Weights of a small GPT-style language model, trained from scratch on English Wikipedia: 5 heads of 32, rotary positions.
MLP neurons of a small language model. Each row is named by its layer, matrix (down: output weights) and neuron, and shows model dimensions 0-159. Each number is 128 + 32 x the weight over its row's rms, rounded and kept within 0 to 255. Numbers have three digits each. A neuron's up and down rows have the sign that makes its largest values positive.
Before each neuron's rows, "fires before" lists the tokens most often just after its 100 highest values on Wikipedia text that the model never trained on.

fires before: "0"
L11.down347:109187170125115145193155100094072114146149072093086141178073133148142153069152156118125119131154148101132085079124104177164163152132078154141090132064116161127126145133132100053137129148167063173103143121158155129170142138167152115121140124140140167084115120100163154069153068177087113155135118086129105125122100093177125130129120099106194094119127155154080118076148131104167097135107117100124104185077118132152163086103091134128078129084171099118066121136204079139162081091118185

fires before: "0", "1", "2", ",", "-"
L4.down364:087101074073086119109120041141106057104133133165131081164126100132109115180076133145119119118116107138140168164072147120159114136083106088113175158118152115131127094116108141134155171133128131140190156120120064123118119165122131143108065148117137071133112158161190117158146129081159198080186083150167202195103153088131103146158104081144193128113139082141146103122122108074090148160163158123131158164138157096119099159156126077075119106089185118099106148137143124070105125152191130

fires before: "un", "it", "resent", "and", "ol", "est"
L6.down240:140177145095137095134140155120191170092154102095126104170116111153086115083145148166101143088118141105095080128103104151097141127155107162124107110160106115080128195192128121206130139115136161077131125128150084108137148111067156118155119116044192144147147157163130127125130154138129129092183163134159195127159138107142153118170173108108161108160193155095119107158158157147105095135054107086156218203144159151135055126147145116143077079172138149152107110132152124134149176131186094

fires before: "0", "9", "8"
L4.down46:143087145125189136125144167128151116137161112120160111158157111158091217020127155116167135110109100109121136101105135127128154073126143156179137104097145081133153128129088085187135108165131097116114149126114167119171125133115133165148119155139083144135194083122067143146111130079107147093133137104082106178118173092076138168174151159150181128105189134177146149052167134201062089146098091159126137085133152162122112145155139103182131174103164057166163166154109081153139130120119138

fires before: " |", "0", ".", ",", "er", "%"
L5.down362:139202100172154214143117147131123084157165183167108100101098140074156125126169050073194074168123176103131150115131142075180162124138087138105083193117205123125074120185068130091111135132166100130093118152138139128149136125113140119166093145092162151096158087167143095145098117083114107119098179128126114100154162123162186200112101107128132145191079140135132160183131074095099108133140128150108156127103123146145103133137213137091086126107123130150155141150137122136123111148102164

fires before: "a", "as", "ome", "om"
L2.down106:102137201136096085118123158135124142111121078119144158099116139148174124173122109154094142142126182145217111095152122091149131158092049087130125112105147184088094121102114125110124085089162085085091106171133152162146105130054013101176125111089104145113071099118141179125127133088166153066171140115111133126131120198157073130125214135132076100087204158149113136123121110106156112151098094183133140158094133135127110111105125182138088160116109109132078116091120112123153124137122137

fires before: "5", "8", "7", "6", "4", "9"
L6.down64:074102110157131151074139135130134166093130124112105169136074057134106111113129150094187139056166107102114143133130111124134115120219194126110119133155142188127179120121076116151167158083123030115106103141117149121129120107141108133114090150134097128131183094101149130082129130152084103190124124120048102126134127109118123125141108159139151102159104135095092112101137145132119070127095149125150184129109134090109130120166073105175191169164090115088062102077142189111105166173037106

fires before: "ing", "e", "ed", "es", " a", "ion"
L12.down307:111115101109159092132130165154163123159048109138113092148116157149104114095156102146081045037139144127139076154147147158154160095092116155111112106129163157121191149154083114113182093111114090150087168096115158179117118164095154079121080104171105192076088127080111124115123065156126121074123147133103116128125126061165071110084155103133094158127123095111130145152057127134128066146083135110087120156140117107124163180188094126100100117126146124181074110142050134131160145120100107

fires before: "t", "ury", "ral", "ult", "er", "k"
L5.down315:166093174135122138144101126112139133130161146107113153108180099137112101074195069142102136129142130106140130099157172106105125149060135153160093127075128083112172124142106152125170112147102143134089109090108131113071131109110117144125081101081069128170146189167113144132127097145105153124126131121168166156119131140156144073067057188128170133107093111071098168133109166094120119113075173190083082132132125153152140089110090116069076190118088199130133059120147104038126133063126131

fires before: ":", "–", "0"
L12.down103:208173154149117109082116104122121112160179129162087143124173100112112134082107137170154127183107073125129103161064114131236103108138125159138107101101108143094146081180105139113155146131129146077162130106102129127099153165086076143140124169124132142114161140087116099165154165177122088029188153135169109129110195123154135176179095109091151144112163068153164158161088097186163118140132143171172136130111131156139155122142173126125193170113116151130099156178107160085081133123156131

fires before: "way", "2", "1", "ine", "0", "y"
L12.down437:201163192176104140079095106099039131099084190201172141165116049150134124150147139195168089153132134141132095151127219067169153138164113127129165144141057151137171139107143122112130121164126158158117064098088112073120177119136113041136137163113110144112190110149131151120125102113097118095101131173101116097124134132128114114147078146100107121128087101118143097141112121089140155158138163074126100161148146118099120110120146128127138233150138121156146121157147116116124107099133082

fires before: "rat", "es", "er", "r", "ry"
L9.down413:093125093102087146090105096139153108167074150129143156120133135151132085140157077159139019191124116125108149146109152114074127140140135093082156129094125078067141098106124119140084162130175127104036145123153082131188138134089167134149192104166130115084126148074130121131167103106132151107215098169190178126095140152119156194115148101087133133117156145155098169146114127071092137132118125136146167109197135116111129148182128163133144142083073117145122067137058147096122133132166137

fires before: "a", "ing", "an", "ome", "ad"
L2.down282:151150141147111107151132187073123143066099166103096177132152124171117158192131138189160044131184157137161090086146140107156142122145168133141077128044113100192170126180078123069126175133115086131158138139124145131169029110065140166114132143195109177123115140168126104082136140103128135116103121134137136140130152144120133081189127131104129159125105133100119076119183103084100157108175090103123141084139144059118134162123168165111158115144150168132086096093178141124153137109121174

fires before: " York", "c", "pl", "m", "l"
L6.down237:132180129134128122138124108154115124128114144139155155136059102139113129130207098151156136064127132117112132118058185055091124204078168108124119178139138106126123160115226162096114186124111184142159106100149132164138053147165117137153154118125130127143143093174154108197152125145142153164128153142094106128162100144127151176111127141113194122122134087149138098163106140137153131200136073154199146149161120088166177104146121182139139117133199141120104147142082092107131147194056108

fires before: "ed", "ing", "ished", "u"
L13.down72:116149142109079138116152162077084101142112147103154046068149162097147126177114142069179149152141093162168160121086117062145143082073141076103130138131108107129168119150138092153088191111131103133091154161133133102113109173140191108169086082115138159099127127119141180133128146093096156118125061143055106188118143124140139125153075126134133115109162147075091110127104104107171141187140151036113196155129164150167135132141113092143118140094118092108097124169133103159061077152161177

fires before: " ", " the", " a", " May"
L8.down211:112123046091119100120143207140165123138167165143107022102142146171080126072192109132086130116107151142153088131144135095171090174113131171146156169070162123135116122086125117107161081121148139096140145113182163120113115131130090045134144148107138152113093084114095169163087112089122089155134067116146166060184134105146103175133120110160164123119106115139117096149122144183090096149125155075133113088077155121157108130204164161135121139093187112122126115110162109181134127149069124

fires before: "0", "1", " |", "2", "3", "p"
L9.down4:128106124101113108150113131179165094122128154114136162125166114136113128080110103117071115172125108170114074140095082140131185139120176213092159095101138100205144093147128150208104085139152119110142133129125098146156106139156144096117086146140103143101091105176155096122154087110119104055099154165125084141155121135134144163103121077145144116128135162123092087093104162126136169077089151157148055136164072136135124119196173181138158153103141016120117179178090142184143103105090087

fires before: "ed", "ing", "es", "ound", "ial", "il"
L12.down441:097138065179086086179148126151133163125170126157059141206154137147072163082114129106130132134186190104113164115085145141072140102123147100144152129160100170148110141133144117078126120095118078138150157123082171124193110140168174188188204165100121109120102145075155124106143109165134080193120070090130074146175095126140097187120107113107157096075092129180175139141142109157142124155133148118143126146177120133128118139096180137129164160121122135105157130080120129154062096161085152

fires before: "k", "l", "c", "r", "ch", "g"
L2.down112:108121155132116153089097083094103178091114140102139120141137067123135105146089193170115121141170129142119045089055116128139137096116144111063059155146146137111138071093129132165119145073100146134116119085136158087120130150147223174114177142139139117071113088123188139108200109123120123180145110101153122153144112113056106168098114180121136115137143120157086148093137192155132140123162047109159174196215123138147108098148121131150151121138066145081114107142142135135158121163102117

fires before: "way", "s", "ed", "er", "ure", "able"
L2.down192:165158153143101056153135093115179164182126097113121152084061134094139107147142096131139121138167102109112125145118096146168165127163122131132142178127087104049117079113154220188075118133136149138140180132179108117118080132135073089169147181143100133139136114143104112121082149125063137113103086153147169205170115161143075127107088136088101151194108131116120100133169183102105117085126144103076102157136086154083127121097100156146183174154100164163105097144141152127149170115193161

fires before: "|", " |", ")", "-", " ("
L8.down399:120129144095174131186142162105142125128061094124091088098136070122159117080123176088113106136153125109104150127131134066133182110145116107130167104150130090138142108184090151050120141116161119185096157096140114109127104097135116118147179099166102134081125133122129064148161114155162125092089067066072122183105105104070110168138084140181114036097189162150097070119101157116130151128141086130126112123098145098149148134118115153149166199153138109126083026185123137117123134119098113

fires before: "2", "m", "1", "el", "ther"
L5.down145:071118125110126089125134123104172154167146116106120106199158110131162168146135082090146101119120129126129130128107142158101157107088152192083110118156111080133110186120112108132170139153109162167120075109122081160161148124165129121100150112115076070159139141079097134137122205186030126099078116089135142149128181197167130161156143076114158088128176159082094127122099157142138109108116104197156225131118194108114132118161158148125144091128102149090063141127161146115177125067143111

fires before: "s", "in", "v", " of", "ion", "ic"
L13.down102:098108182096121145173077125092165133202152163173142179137116138136118135098149132130118146093206114163169154189110143117127171125148101102123174120175146113184123123114139178192159116116122066082160099138114141118138116125133113120097160105171105087157144129055118179073107159161141068128146128092148112099144114131176110173151126096132073167179157085081122131119100110116113201125094114173144101157213137148110105122132147155069173155136098122099119110113136150127118134055209180

fires before: "f", "gr", "duc", "du", "t"
L2.down424:050163174099102104129181122119135121096135130144148161163123105102137148140160092145093120095057090170153160148167135098078175109119115108092092089115106163117105077115135108128125097171134145043121134181135075104077097111088113071089068078130138104068159083092156123106108178139120105168095149118178103149093135105140128107105183073172127176148108149135173179134142152145116142207190070157118119085102116124121109147167160138136119117115179121138088125076128162167081089131113167

fires before: "\n", "|", "port", "p"
L2.down387:180136074179111103128142156133138121080114186152128107189163194135137111115103100134102064084137124174165170140135141081075103149158095130114131083080135119130135132160126090196139103134093132130153148157120188179080138120200139094154099115124137117121161172133183115174065159148171065134133132089150105133144166141155126093101177082118130106168113119128085118110154113139142090200131141076147160170140122164120173099150149176128101132156147106143106110143138123186154173172100019

fires before: "5", "4", "0", "9", "6", "8"
L12.down119:155122173134133077128131096130163085111175127124154106138175084110106148130127121147121164145183086151145141066086176037099059104103157112096137110115118116095118081136148144095086038112138113204113119129143147090120128172137118128123180154119206135148120135149155150143101111130114104116166067152104109192143144096127166066186109137138140128091162115128130137146062085095172136136136086147108155126065123121162129144119103115157138134149167151093123205103163121190103113058179074

fires before: "2", "1", "p", "0", "im", "er"
L9.down75:134119129123150110094142174060060122188067141110130167159097157150103115200133108159077155150120097088050080136114149099105140158108117171138087038125121080201126121113091117121107184128142105141119135116133119111120149113163112124102048113187119108141194129137081086178112135156099091118120096093132149091113078130111116186095119171076140104152140126137131139120113144131077098159169163133129153164109098112162123139169150095081140082124103112133042120116098179056099142120156126

fires before: "\n", "at", "ite", "om", "ose"
L6.down445:144181129172107124091124137120102145147159144133157068169115130140150144129187121111138142168186156142142079147090122105137094157158104101144163152064130114084141122174138154154150085103136133157100078175136167089146157104142128132116100120117091118089105170161151081119143081169172080094169154128122137061168144219112095105137204175100098117147125147098060100130132173117185175175176147154112148098100143150183049140143194110147150135151097094095125104122097178075158091112100123

fires before: "0", "in", "ts", "ed", "ir", "es"
L5.down297:120100092102124144122187131179123171192127151148123098160187186114155144180114119121085118113177188147170131127117163081126060128187107164133115143148097159170118124128146171119133150181098116158141037096134121161096141193169129085071130108113140155082096105116178115083132168126103080103150119173196124148134146155130128166147077131155115092093100157146117127124095177113084159138098141071116178143069132173208173171110080129143129084118102153137153142085142177130124135123146113

fires before: "a", "ica", "ome", "om", "at", "le"
L12.down275:147130175164096111118106115111092126142081121134081152104125110156166078128150098133167081169106123107087138101097160190049171095105126144142123147155135124119075094087137188120151157150118101109153122135156175146169152083108161104167098142186060108076068115199111143133171075086169150104152128131090117087151209150096123107167179110124223077077095117077088111168102151109134122166112092103153094137103131113128116115139166097125108161105105095105125148085153097131093184112125156

fires before: "y", "ished", "er", "ied", "ed"
L8.down317:103147128105106093111114124082067176128109095096121144178070128086116099073130112084135144174134105081076158183149142143109151107152162154145154152174085168113160153101161154131138130096103168124142121113131114166133139133139105088122172090158110127135110111061157164209183185074092093187132126086137089112073136125143180144159115108087146203200128100105148110161114117121086155174095136138132174086061105184127126133102191145062115136070142153081115136104132105107148140113119095

fires before: "0", " ", "G", " Y"
L12.down369:115058096152158188161093089101088089130118120143083115159092063112083124127091139184117151147124157158141187149083115145118105097081163145126086128164146149161117134116124047157174070112103112147157104102119142162184126106123115185149143090141170074148107165129146130127072082069201168169161152168089210073146108106113179125163127138155115124163155165175117139143102082077070097096149143168162104133158126079134107134110127160132159121093132099117129087108136075099167123121123146

fires before: "s", "is", "hn", "us", "am", "o"
L8.down146:104156118165159089107173104184117109145163118118206062169080063152112121198083148132102128060172112136173131150097092081148119147122092165194120137134096088129106162104145157155111115124112115140112165115088121118122134193125125119146122125103159114182152062082139134147087141103173106102183117178148086107130158171094033158133114101112161136074128148109088079073141208144130074074162115145096200109117145123144164155125138142115127138149132137128071141141132113135137119139132078

fires before: "ted", "t", "ren", "ers", "ed", "er"
L4.down376:142157155082106196138155132131112157123116163133130066161108140134108081182122109145105129135157159155071137083159083110099124132112104127150137109125075035178094184187129120134172164114132121150119114131132120116152133147147093190125128120132133196123135161099077081148102141131110140134135129076147088128122143142116183152079106174144100129183113122156080116072084164106103176098135091090098131067062103187156091144166128093128065131147106134073095107107163092125144075159036096

fires before: "oin", "m", "ound", "ical", "r", "ch"
L2.down333:075128109118147127142136124074120091096081130100141148080109117159145111150165126180111135076207118123172145107166070075156191116162116112093194150096099157113093088110172132156128148131155140056138191116136090104091060078118085111144108143121115093109183094120142157123125167095119158075149145143062126135101162132102100120131128138058123143119107179133131087155123063120114095123114045154146129118156163102157175110165134141127205146150154109090113103124109033143151148147132099

fires before: "5", "3", "1", "2", "0", "4"
L5.down0:105112117132146138122130108148117155145113126127117203198140191187156109124113155095080176210121164093154116132160110139121133122078145156062158103108132146117090166121120148084154129104145150121192095178147112200144062111075114129123085106145110163151108171127156148107119165103143144165114061133103100206146106154169041053169121197135124134115133061076126101137144138148108131141116090115092160090146127134140151142086111116117095153119078112127086189130123165110148119146080079

fires before: "0", "2", "1", "ber"
L5.down249:088073139088139105142136106119099178119115173093120114081131131172189047094130234146179181106112089108108125099119118104138144122095142187157109126132133083129142136066089136134091123116115129167115122136160128167150116038138113120093131089146091109134164131082143102148113092119123179182152135132075132091153120186109142140150118154136120078176184071213165084157109196150096106150129119137165105094083098133139155170135122146152058166102146171133098152177140149140123153121139122

fires before: "0", "1", "s", "arly"
L9.down232:090154137153103148127114086108198145150144130222103166115113134153096148107117171126150130179147099105123112117045167119079127126104113103101114095052141135136133144097104146158133160158094179184107103110111145125154124118126068118170147113143111209116143187119182159112105124144092138144172118064139177070190129128121132206119140116108114103049109127185102098151112156110136102120104063080133130119188112176170169085171099173121078162116132124142139162186142094154129126133109120

fires before: " that", "ed", " the", " to", " a", "art"
L11.down323:204141098099119073081092113205119156160143175127167109087138067056171123164097170118147145166104158128144128162111175101142152122147112152146149160087176162114100139114111044118158112093089116112146129123149079107094152069104120129098148169084158095143162121151149138187129123141111097076111130161123104123153103094106143126178128172161155100108156172182165144078057114170135094142111119120176090124098152132145153076166128106130093128051153167096132154064119184113145132123143184

fires before: "2", "1", " |", "4", "6", "5"
L6.down66:138162115112145217196105065094149133109136099113099131137138119084151158163086128164123096090117128081147112101147189094111175165110115156180102165122124123112122131160128145151127071109156090089132133149124112106111105065094153110083089123190103121065163108185112123110120187086095123090118098151089099109111105130156164111076148159125093090123167183146134146099162178141180103120080160084151158138101100177087150213091162138123174143135139104078074132066201133127134125142133147

fires before: "-", "\n"
L6.down265:049145132140071092109056100094150130082120167120110147148152160123079146129109133136177136112116122176122142083064241130173201113145116119130178109104121072136143116115135115194163123110192115118126142145173142133087107100151167143145108187140106112125154143150167087185083127082125099143121133156132090149117122083132116104145156155084132147123123122123074136120163093080184094186104130143152110185150126181135120145112131151108130105163051159114106114116128165092025130132141139

fires before: "|", "W", "N", "E", "\n", "°"
L12.down83:099190148208144110138153095105181098118124028136162159166083094083138174116129086110092106055178070129144107126124079151128164094155104112110105096176177093124105145152098106113138084085152129165127140153118169178126186144191097192124116086098096095111080176143130118125142129141077092109134129131198091115113114129128117155152123095172109114137154144133145181140115094091117130148114073125180126146170123142146123101113140099132125108185142193165096108110094144178087101108070092

fires before: ",", " to", " as", ".", " for", " by"
L11.down260:164111166063139162143105151128178125118122149176211118154139128156158161056167132141103146085163152151130053068103169098162124127093156132134197094110071133091162093131160117181168153154112152136123101117159124135126156171115192142138147133135111143099131145167134146206130118147134120143120078166133196084138123121132098187103114140101104082146108119195166123163083098093105168190070065151102088128105148119109156131076153103129151151092127110135174077170168133141146132164177115

fires before: " |", "es", "th"
L9.down8:197108142128120098087181139098150103123138111127098108172129117078094148102049107150124148079079137152096132089127076112124129123182095136158124156125131115098143077181144091142129125064107121185037159143160140112154124145063119094096168130098147147117091169084150163126115099089107114138165086128083178114141084071125092131164148132127136135137098120228134059130111110151119132105139060099123069135119104062139145134127126167136153189135110159096084130085149145143199093131086118

fires before: "op", " of", "ic", "y", "arly", "n"
L2.down146:150150115121103096135119155084044168149131153185132158086162124137047151161082125126136108108095147160145104103141144117127177118171126100096147149104107114132141118124137145155175160099067067144130160102074126119119118114129147147082121138120135096146145102176160122103119190129125147109137130067246135039132098112143142147148076142116046114105120168052167132113145104146167099186175090111138083085125128148131199110151119132161131100102097144160175144119103054099149119149143151

fires before: "ed", "ing", "e"
L13.down36:114137164102136140156199156093073143136122165124171093082098107116124123129102151136183167125113123097144165119125106140180094110081160135126071114175082087075127148143145114152161137108107086175126091135134172151127159148143130153124150168151086120206093157107155147121120061158154172177110074208124181139076116109160118140160145131156113147143151164193113135177161118111181085114178097111178141127139110068174131118171171108102152115087092144075113067182127145054163157128128151

fires before: " as", "ed", "e", "ing", "es"
L2.down351:131128119106099107097126118174118128148114130109118181110192156074141159120132117105132121126143198116171155116078163080121164191111111063124091194146212135090091152154170138114135101129134142141147112170136131119123131129073114130137132162138138163134131215151175158132153120085150100093134155152151080164077117085123148106128182098117062145102093120104057133114118079082145161117091132147144131142091096101118182172121137159063104176120140091106207166069156110070101129091183155

fires before: "4", "1", "5", "3", "0"
L5.down353:096098144154154073124080099103115137070152079144113158118117129125100108125060133139156146070142127162118143129134098188086109154129116131099109050125131140096116085099080165160121087067143136107107129189157053134180175187164163116178082155158124101125144159078135138155129185153186172185133140132076075136111164141125120145126134117111088098084194140143145105139094126111146088121106111131174144158124101100152086112114102122137161143192153185090047172153127185114119114147073130

fires before: "l", "ral", "ada", " the", " York", "on"
L2.down138:156130125172166165163119179148071102087125068116150172157150082147081077150175077119114114123176149150134127154106154129128079127171165133090132066116189089112113140135184109088131157152110111163120183092126163181112167148101106064149164075158134070166082165146117159131113106055126105133087165174126127143124181147137111118135128174168174126066160102096134132110074086175148102152113103180130100130141168097114188135138094136152140092167134150057161124150129154154171090166117148

fires before: "2", "1", "0", "9", " |", "6"
L4.down169:066123184177165121128084123103143176133087173166144127099117129131128171141134169090157077122050092114124146114134134149164111103140092134123081105127113152140109094056151094092100157110104064136068128171092104066085139176107095094155139137135152106183122120097149079098072084179128158150126031100108152131133135131091094186170094166127091123122124091130095103131146153093140101146131086159144176092163162169119173099119184137178140161126091187153134121124156165125108116169172165

fires before: "ed", "s", "ased", "ing"
L11.down6:163172085055118103099115122099126164094129126084180151136125115079206157117120117124161118051171143089096093175105121186122098195168122098112096163116132164146119153114108065096168067073110169125191110108131104186208170189128135118177163129079127192118112131113145109138123141117120068107103123107102133159151148162153115149117136154194131140121119137128150120100152135127133116151145135136110144139082089084119157169177156163131133177167142109098081060086143175172113165122103100

fires before: "it", "un", "and", "iss", "on"
L2.down11:160109136109126136129164057161083129123147096103111118103108122107161113117133149115073151140101110134135097121149147038176117148149071131135149126076077124110130165113082144075113127148179152113196154148142165128102101097130157208143091169100109113160117170131140158136043113168176111085133077148105106125137193135122132088112107085100100057128198128106139149114169160130083106148109146178133112215116174139159066135122142149154133067097089150088112048119090147126124133091137152

fires before: "0", "e", "ian", "7", " York", "8"
L9.down167:128139090155090122161109085114109106099090205144124135106157132184170140101094158166149121123134105151147167082094135185105133160079153145095124120161108106135156140138085113077108105183187127137124108105075128116205111168053144080142147098159160073134141137125133143107139089174140161137154139141092107112085055121152104122148156135110117147111152116114164086221117129109143067119120138115156106101028098095135132087150103115131096102142147079115118083187119195087069170078144137

fires before: "c", "est", "i", "m", "form", "f"
L4.down143:109153103146145086170094136084079114138165215145153132139088091135087152141139101140116127116140119187130100099129132156098107161060140120131121135120092101137129082147158099139169149146189094155153160085116097167107131117116116143101178153086203187171133082165153089106079122083156122179156151123126186102134133138110140075175100080096138079203125108102130131114144092136100064066122052163096178087146123124131138148125103169129143142103140199099120142061144130160092068124160140

fires before: "t", "f", "per", "gr", "du", "duc"
L4.down282:053128177153123122131149079153178133101114132127118140122086146159141151116133141136158150071128125123080134103080179166140117091180138127102099130124144181130135130128142179100127157173123165132106132130096146131153160123144123106077160158079169110118125147151105130084189138133078037181093139143160158129124083117070114108104074149151097180169119093186160117137140062079177113212120135044114210172117095117124072115171143133127176151130134096136145147064134167132128121135140187

fires before: " in", " as", " the", " a", " by"
L12.down341:129130116092140136122101117091140131089142165103171141186140164144081124095096168077088120170130112123159096140148139101160114131137105123172128073125120169105114114161133148097176153120084159094110147110158126139053130145109108107115113188124142155150163110178152132119139108089173095115112138060160118129097121136080080161132162148075154105124193097214123129125162106097136110107146106185163166110152147162152214120031129105181098123114074146134090055207100137102127075110088091

fires before: "1", "0", "2", "3", ")"
L8.down61:093170124171123137142163177161085144162125101173134132121177129117173135158114168240112122095145135130124086101073093146098126086148135135138071120072126134133089086064104102166078026086184165130151145157102093130121095107134115095170143112120162147157087099139105131122111106135112123118151114180148135127180137123108107139134114118154125134128160130121114113144064138162102086117068101161146147191101173096200139070157102154110168119164090074115100147149044116117122130144083078

fires before: "-", "\n"
L13.down294:103158132084076141122106170147120168101148167129077158105157115169192161113103140166176076168146143106142121131088099118113212077123088127139140133130139081058114114174102129145136132126187135132103135146169153137151158101082086097112137168161139106104180107103068151132087155136128154092100175106126056158132142165136054172167118140094146142104092122183161132113079169140108123145140161120089160066081146160171140109122147052103151105139145157132191172098089123129139058107181122

fires before: "e", ".", "a", " |", "\n"
L11.down54:115127112097177166101137079117101088095101136171123112164098177132106146113091126160155121123047103139145051110126149089115103141167120163079093143159127134110201164089143167117127117075102180184096173157167178108131126109130107166184125155106124167095198150122105089126106170102135159161094119154197103121054102139119106111122116089123114110077166098142076105136112108113040154164131110072103153150104131139109182135146092129077174087127111116145124166102101125092103123176060120

fires before: "hy", " as", "|---|---", "h", "'", "|"
L2.down431:142211042181142159189105073173120081179141173134126141127096152116191128119173097103099101116107104121149134159123119099195101164144183125085129116104134152116090147147127070147142064098120116075144139078135127124131131146114087122135148171161111137138182170107138091119166084166133111138101088138205127151136143148127098107127142192187120177156107092151095145170087095103151116152180140169180087147118124117062122146116084118146126096104154081107182140133134119094152186083101159

fires before: "ed", "es", "ied", "oin"
L13.down60:120096163109169114124126102060148132108201134066156197143142094089142154137132202160147176128142084107086137189117115103128166114147106120110151185106091065070119109123129112115215163130176117109086146161086088117127128112093144149093136146102089086136115129141159121112134182103093125090158121075139115156185099108092084101183180077155168110126146149172161100103112176115141125102131134146154137136083073153149150040161145118197132143088098157128100111139124141099113106113067119

fires before: " -", "s", "ist", "ob", "ass", "ro"
L12.down258:170114149108132140149128216128106127183133118112114106147112086149141116107209127115157078054138099108084121116146126092094144154147157171114104129130141156154118177130147091093101104151083112124100099088055142181153096171133112199146085170124130145172131147197188193115135107115143152130135108121179106152169136181177093124096145167177106124139110144177181172122194121126097138112121107103171117135167097142111116111132096098134118098220061086124102135110174102097079154102123170

fires before: ".", "merican", "l"
L8.down42:135130095148091100107125132139155130101153233152157146162166057063092071039132110086153110113112111143098153130135158174132114140113139105144160068152123071135084155079073081201055138121104135165104096127110152127161128089054175071117138104118177116179098145161088108160126104143085125119116126151076133147150101145140159132130149129099099096106131134088125150096136143107095161130143137117126177053134127062099102119125150121100143162122129085117112200119159134075140164173112108

fires before: ":", "er"
L13.down43:172124110077100209108133143076135132126085157152067166186102097066144152143114068150144090125097119114054133108176108149126125141137089120106145179145140111073126134153127059101102142086143119202080155128124124148142126108144166087143096174148154129134046162106146128145123154170090142152169120179129095138198047138128186148193151117081112100167087089113115104144093093122142114133104140184113180116183079172150132171109147138125159171091127131139168125120116109115138149110100159

fires before: "hy", "ed", "y", "h", "ing", "re"
L2.down295:122162169183096092180152115115108086122158161060197116058127125156170080130106138118161169107151126100125186160082163096144144164176148115110091124173117121192118138160131081139113106166107106147132132079167186103126137119090114089114183131145122167089111117136154156120122097115076135143097103071127105150132128115139134169096133138138099102177132124106108198113129120162103117072031096133178111096152166111096146161138135151179079132166126099086134162072101074192140185097151162

fires before: "ct", "g", "ction", "ed", "out"
L2.down127:086131149137139077085110112098067125106126134167190138149084080196171096182210146122156159161149117181133103104095092128149087137120151119095137153133145133081118074093161166114152170113133164139172084103109103128119099134102130133100123116140137165099105106058164148101143094097209099094101045120083136144132106065146169154115116093142182168163149131162094132157095115118114054126139136094133114093149151135123100111124165132141201122113099172143165078206146122113153072122140165

fires before: "he", "ith", "h", "l", "cl", "ard"
L5.down104:164179148115104137137131156186147120203118145158144128172101101120107054093085078148130168159128095149095121107113163178111088169150121080156093116147134171113152127093172126129132106116180110109150160150154118134128080154181143158079105178147125140208113087109146142133110116196060096177096114110208151128183158095088125125142132076100110130161146203137152137078136088122105129128150096091123136081148156160175085139127111158068161111118054135178121163125129141064128145139133091

fires before: " |", " A", ":", "s", "ide", "ist"
L13.down46:107150129153188115131128146158140135141121106096104166143115136121134146127141159156114046152134109143140109177153147109057137124143108127109109107153148098159093105163122135109097127182075192136133147076139117179174131053138166121113083218091142143087157109177140126085125115148100095158113166137185159133127110092131077129092169155110159125086097147079099148085119047124166091157128132129108107112101101117136162198098096155187150179176068058152146129183171130106178113150174169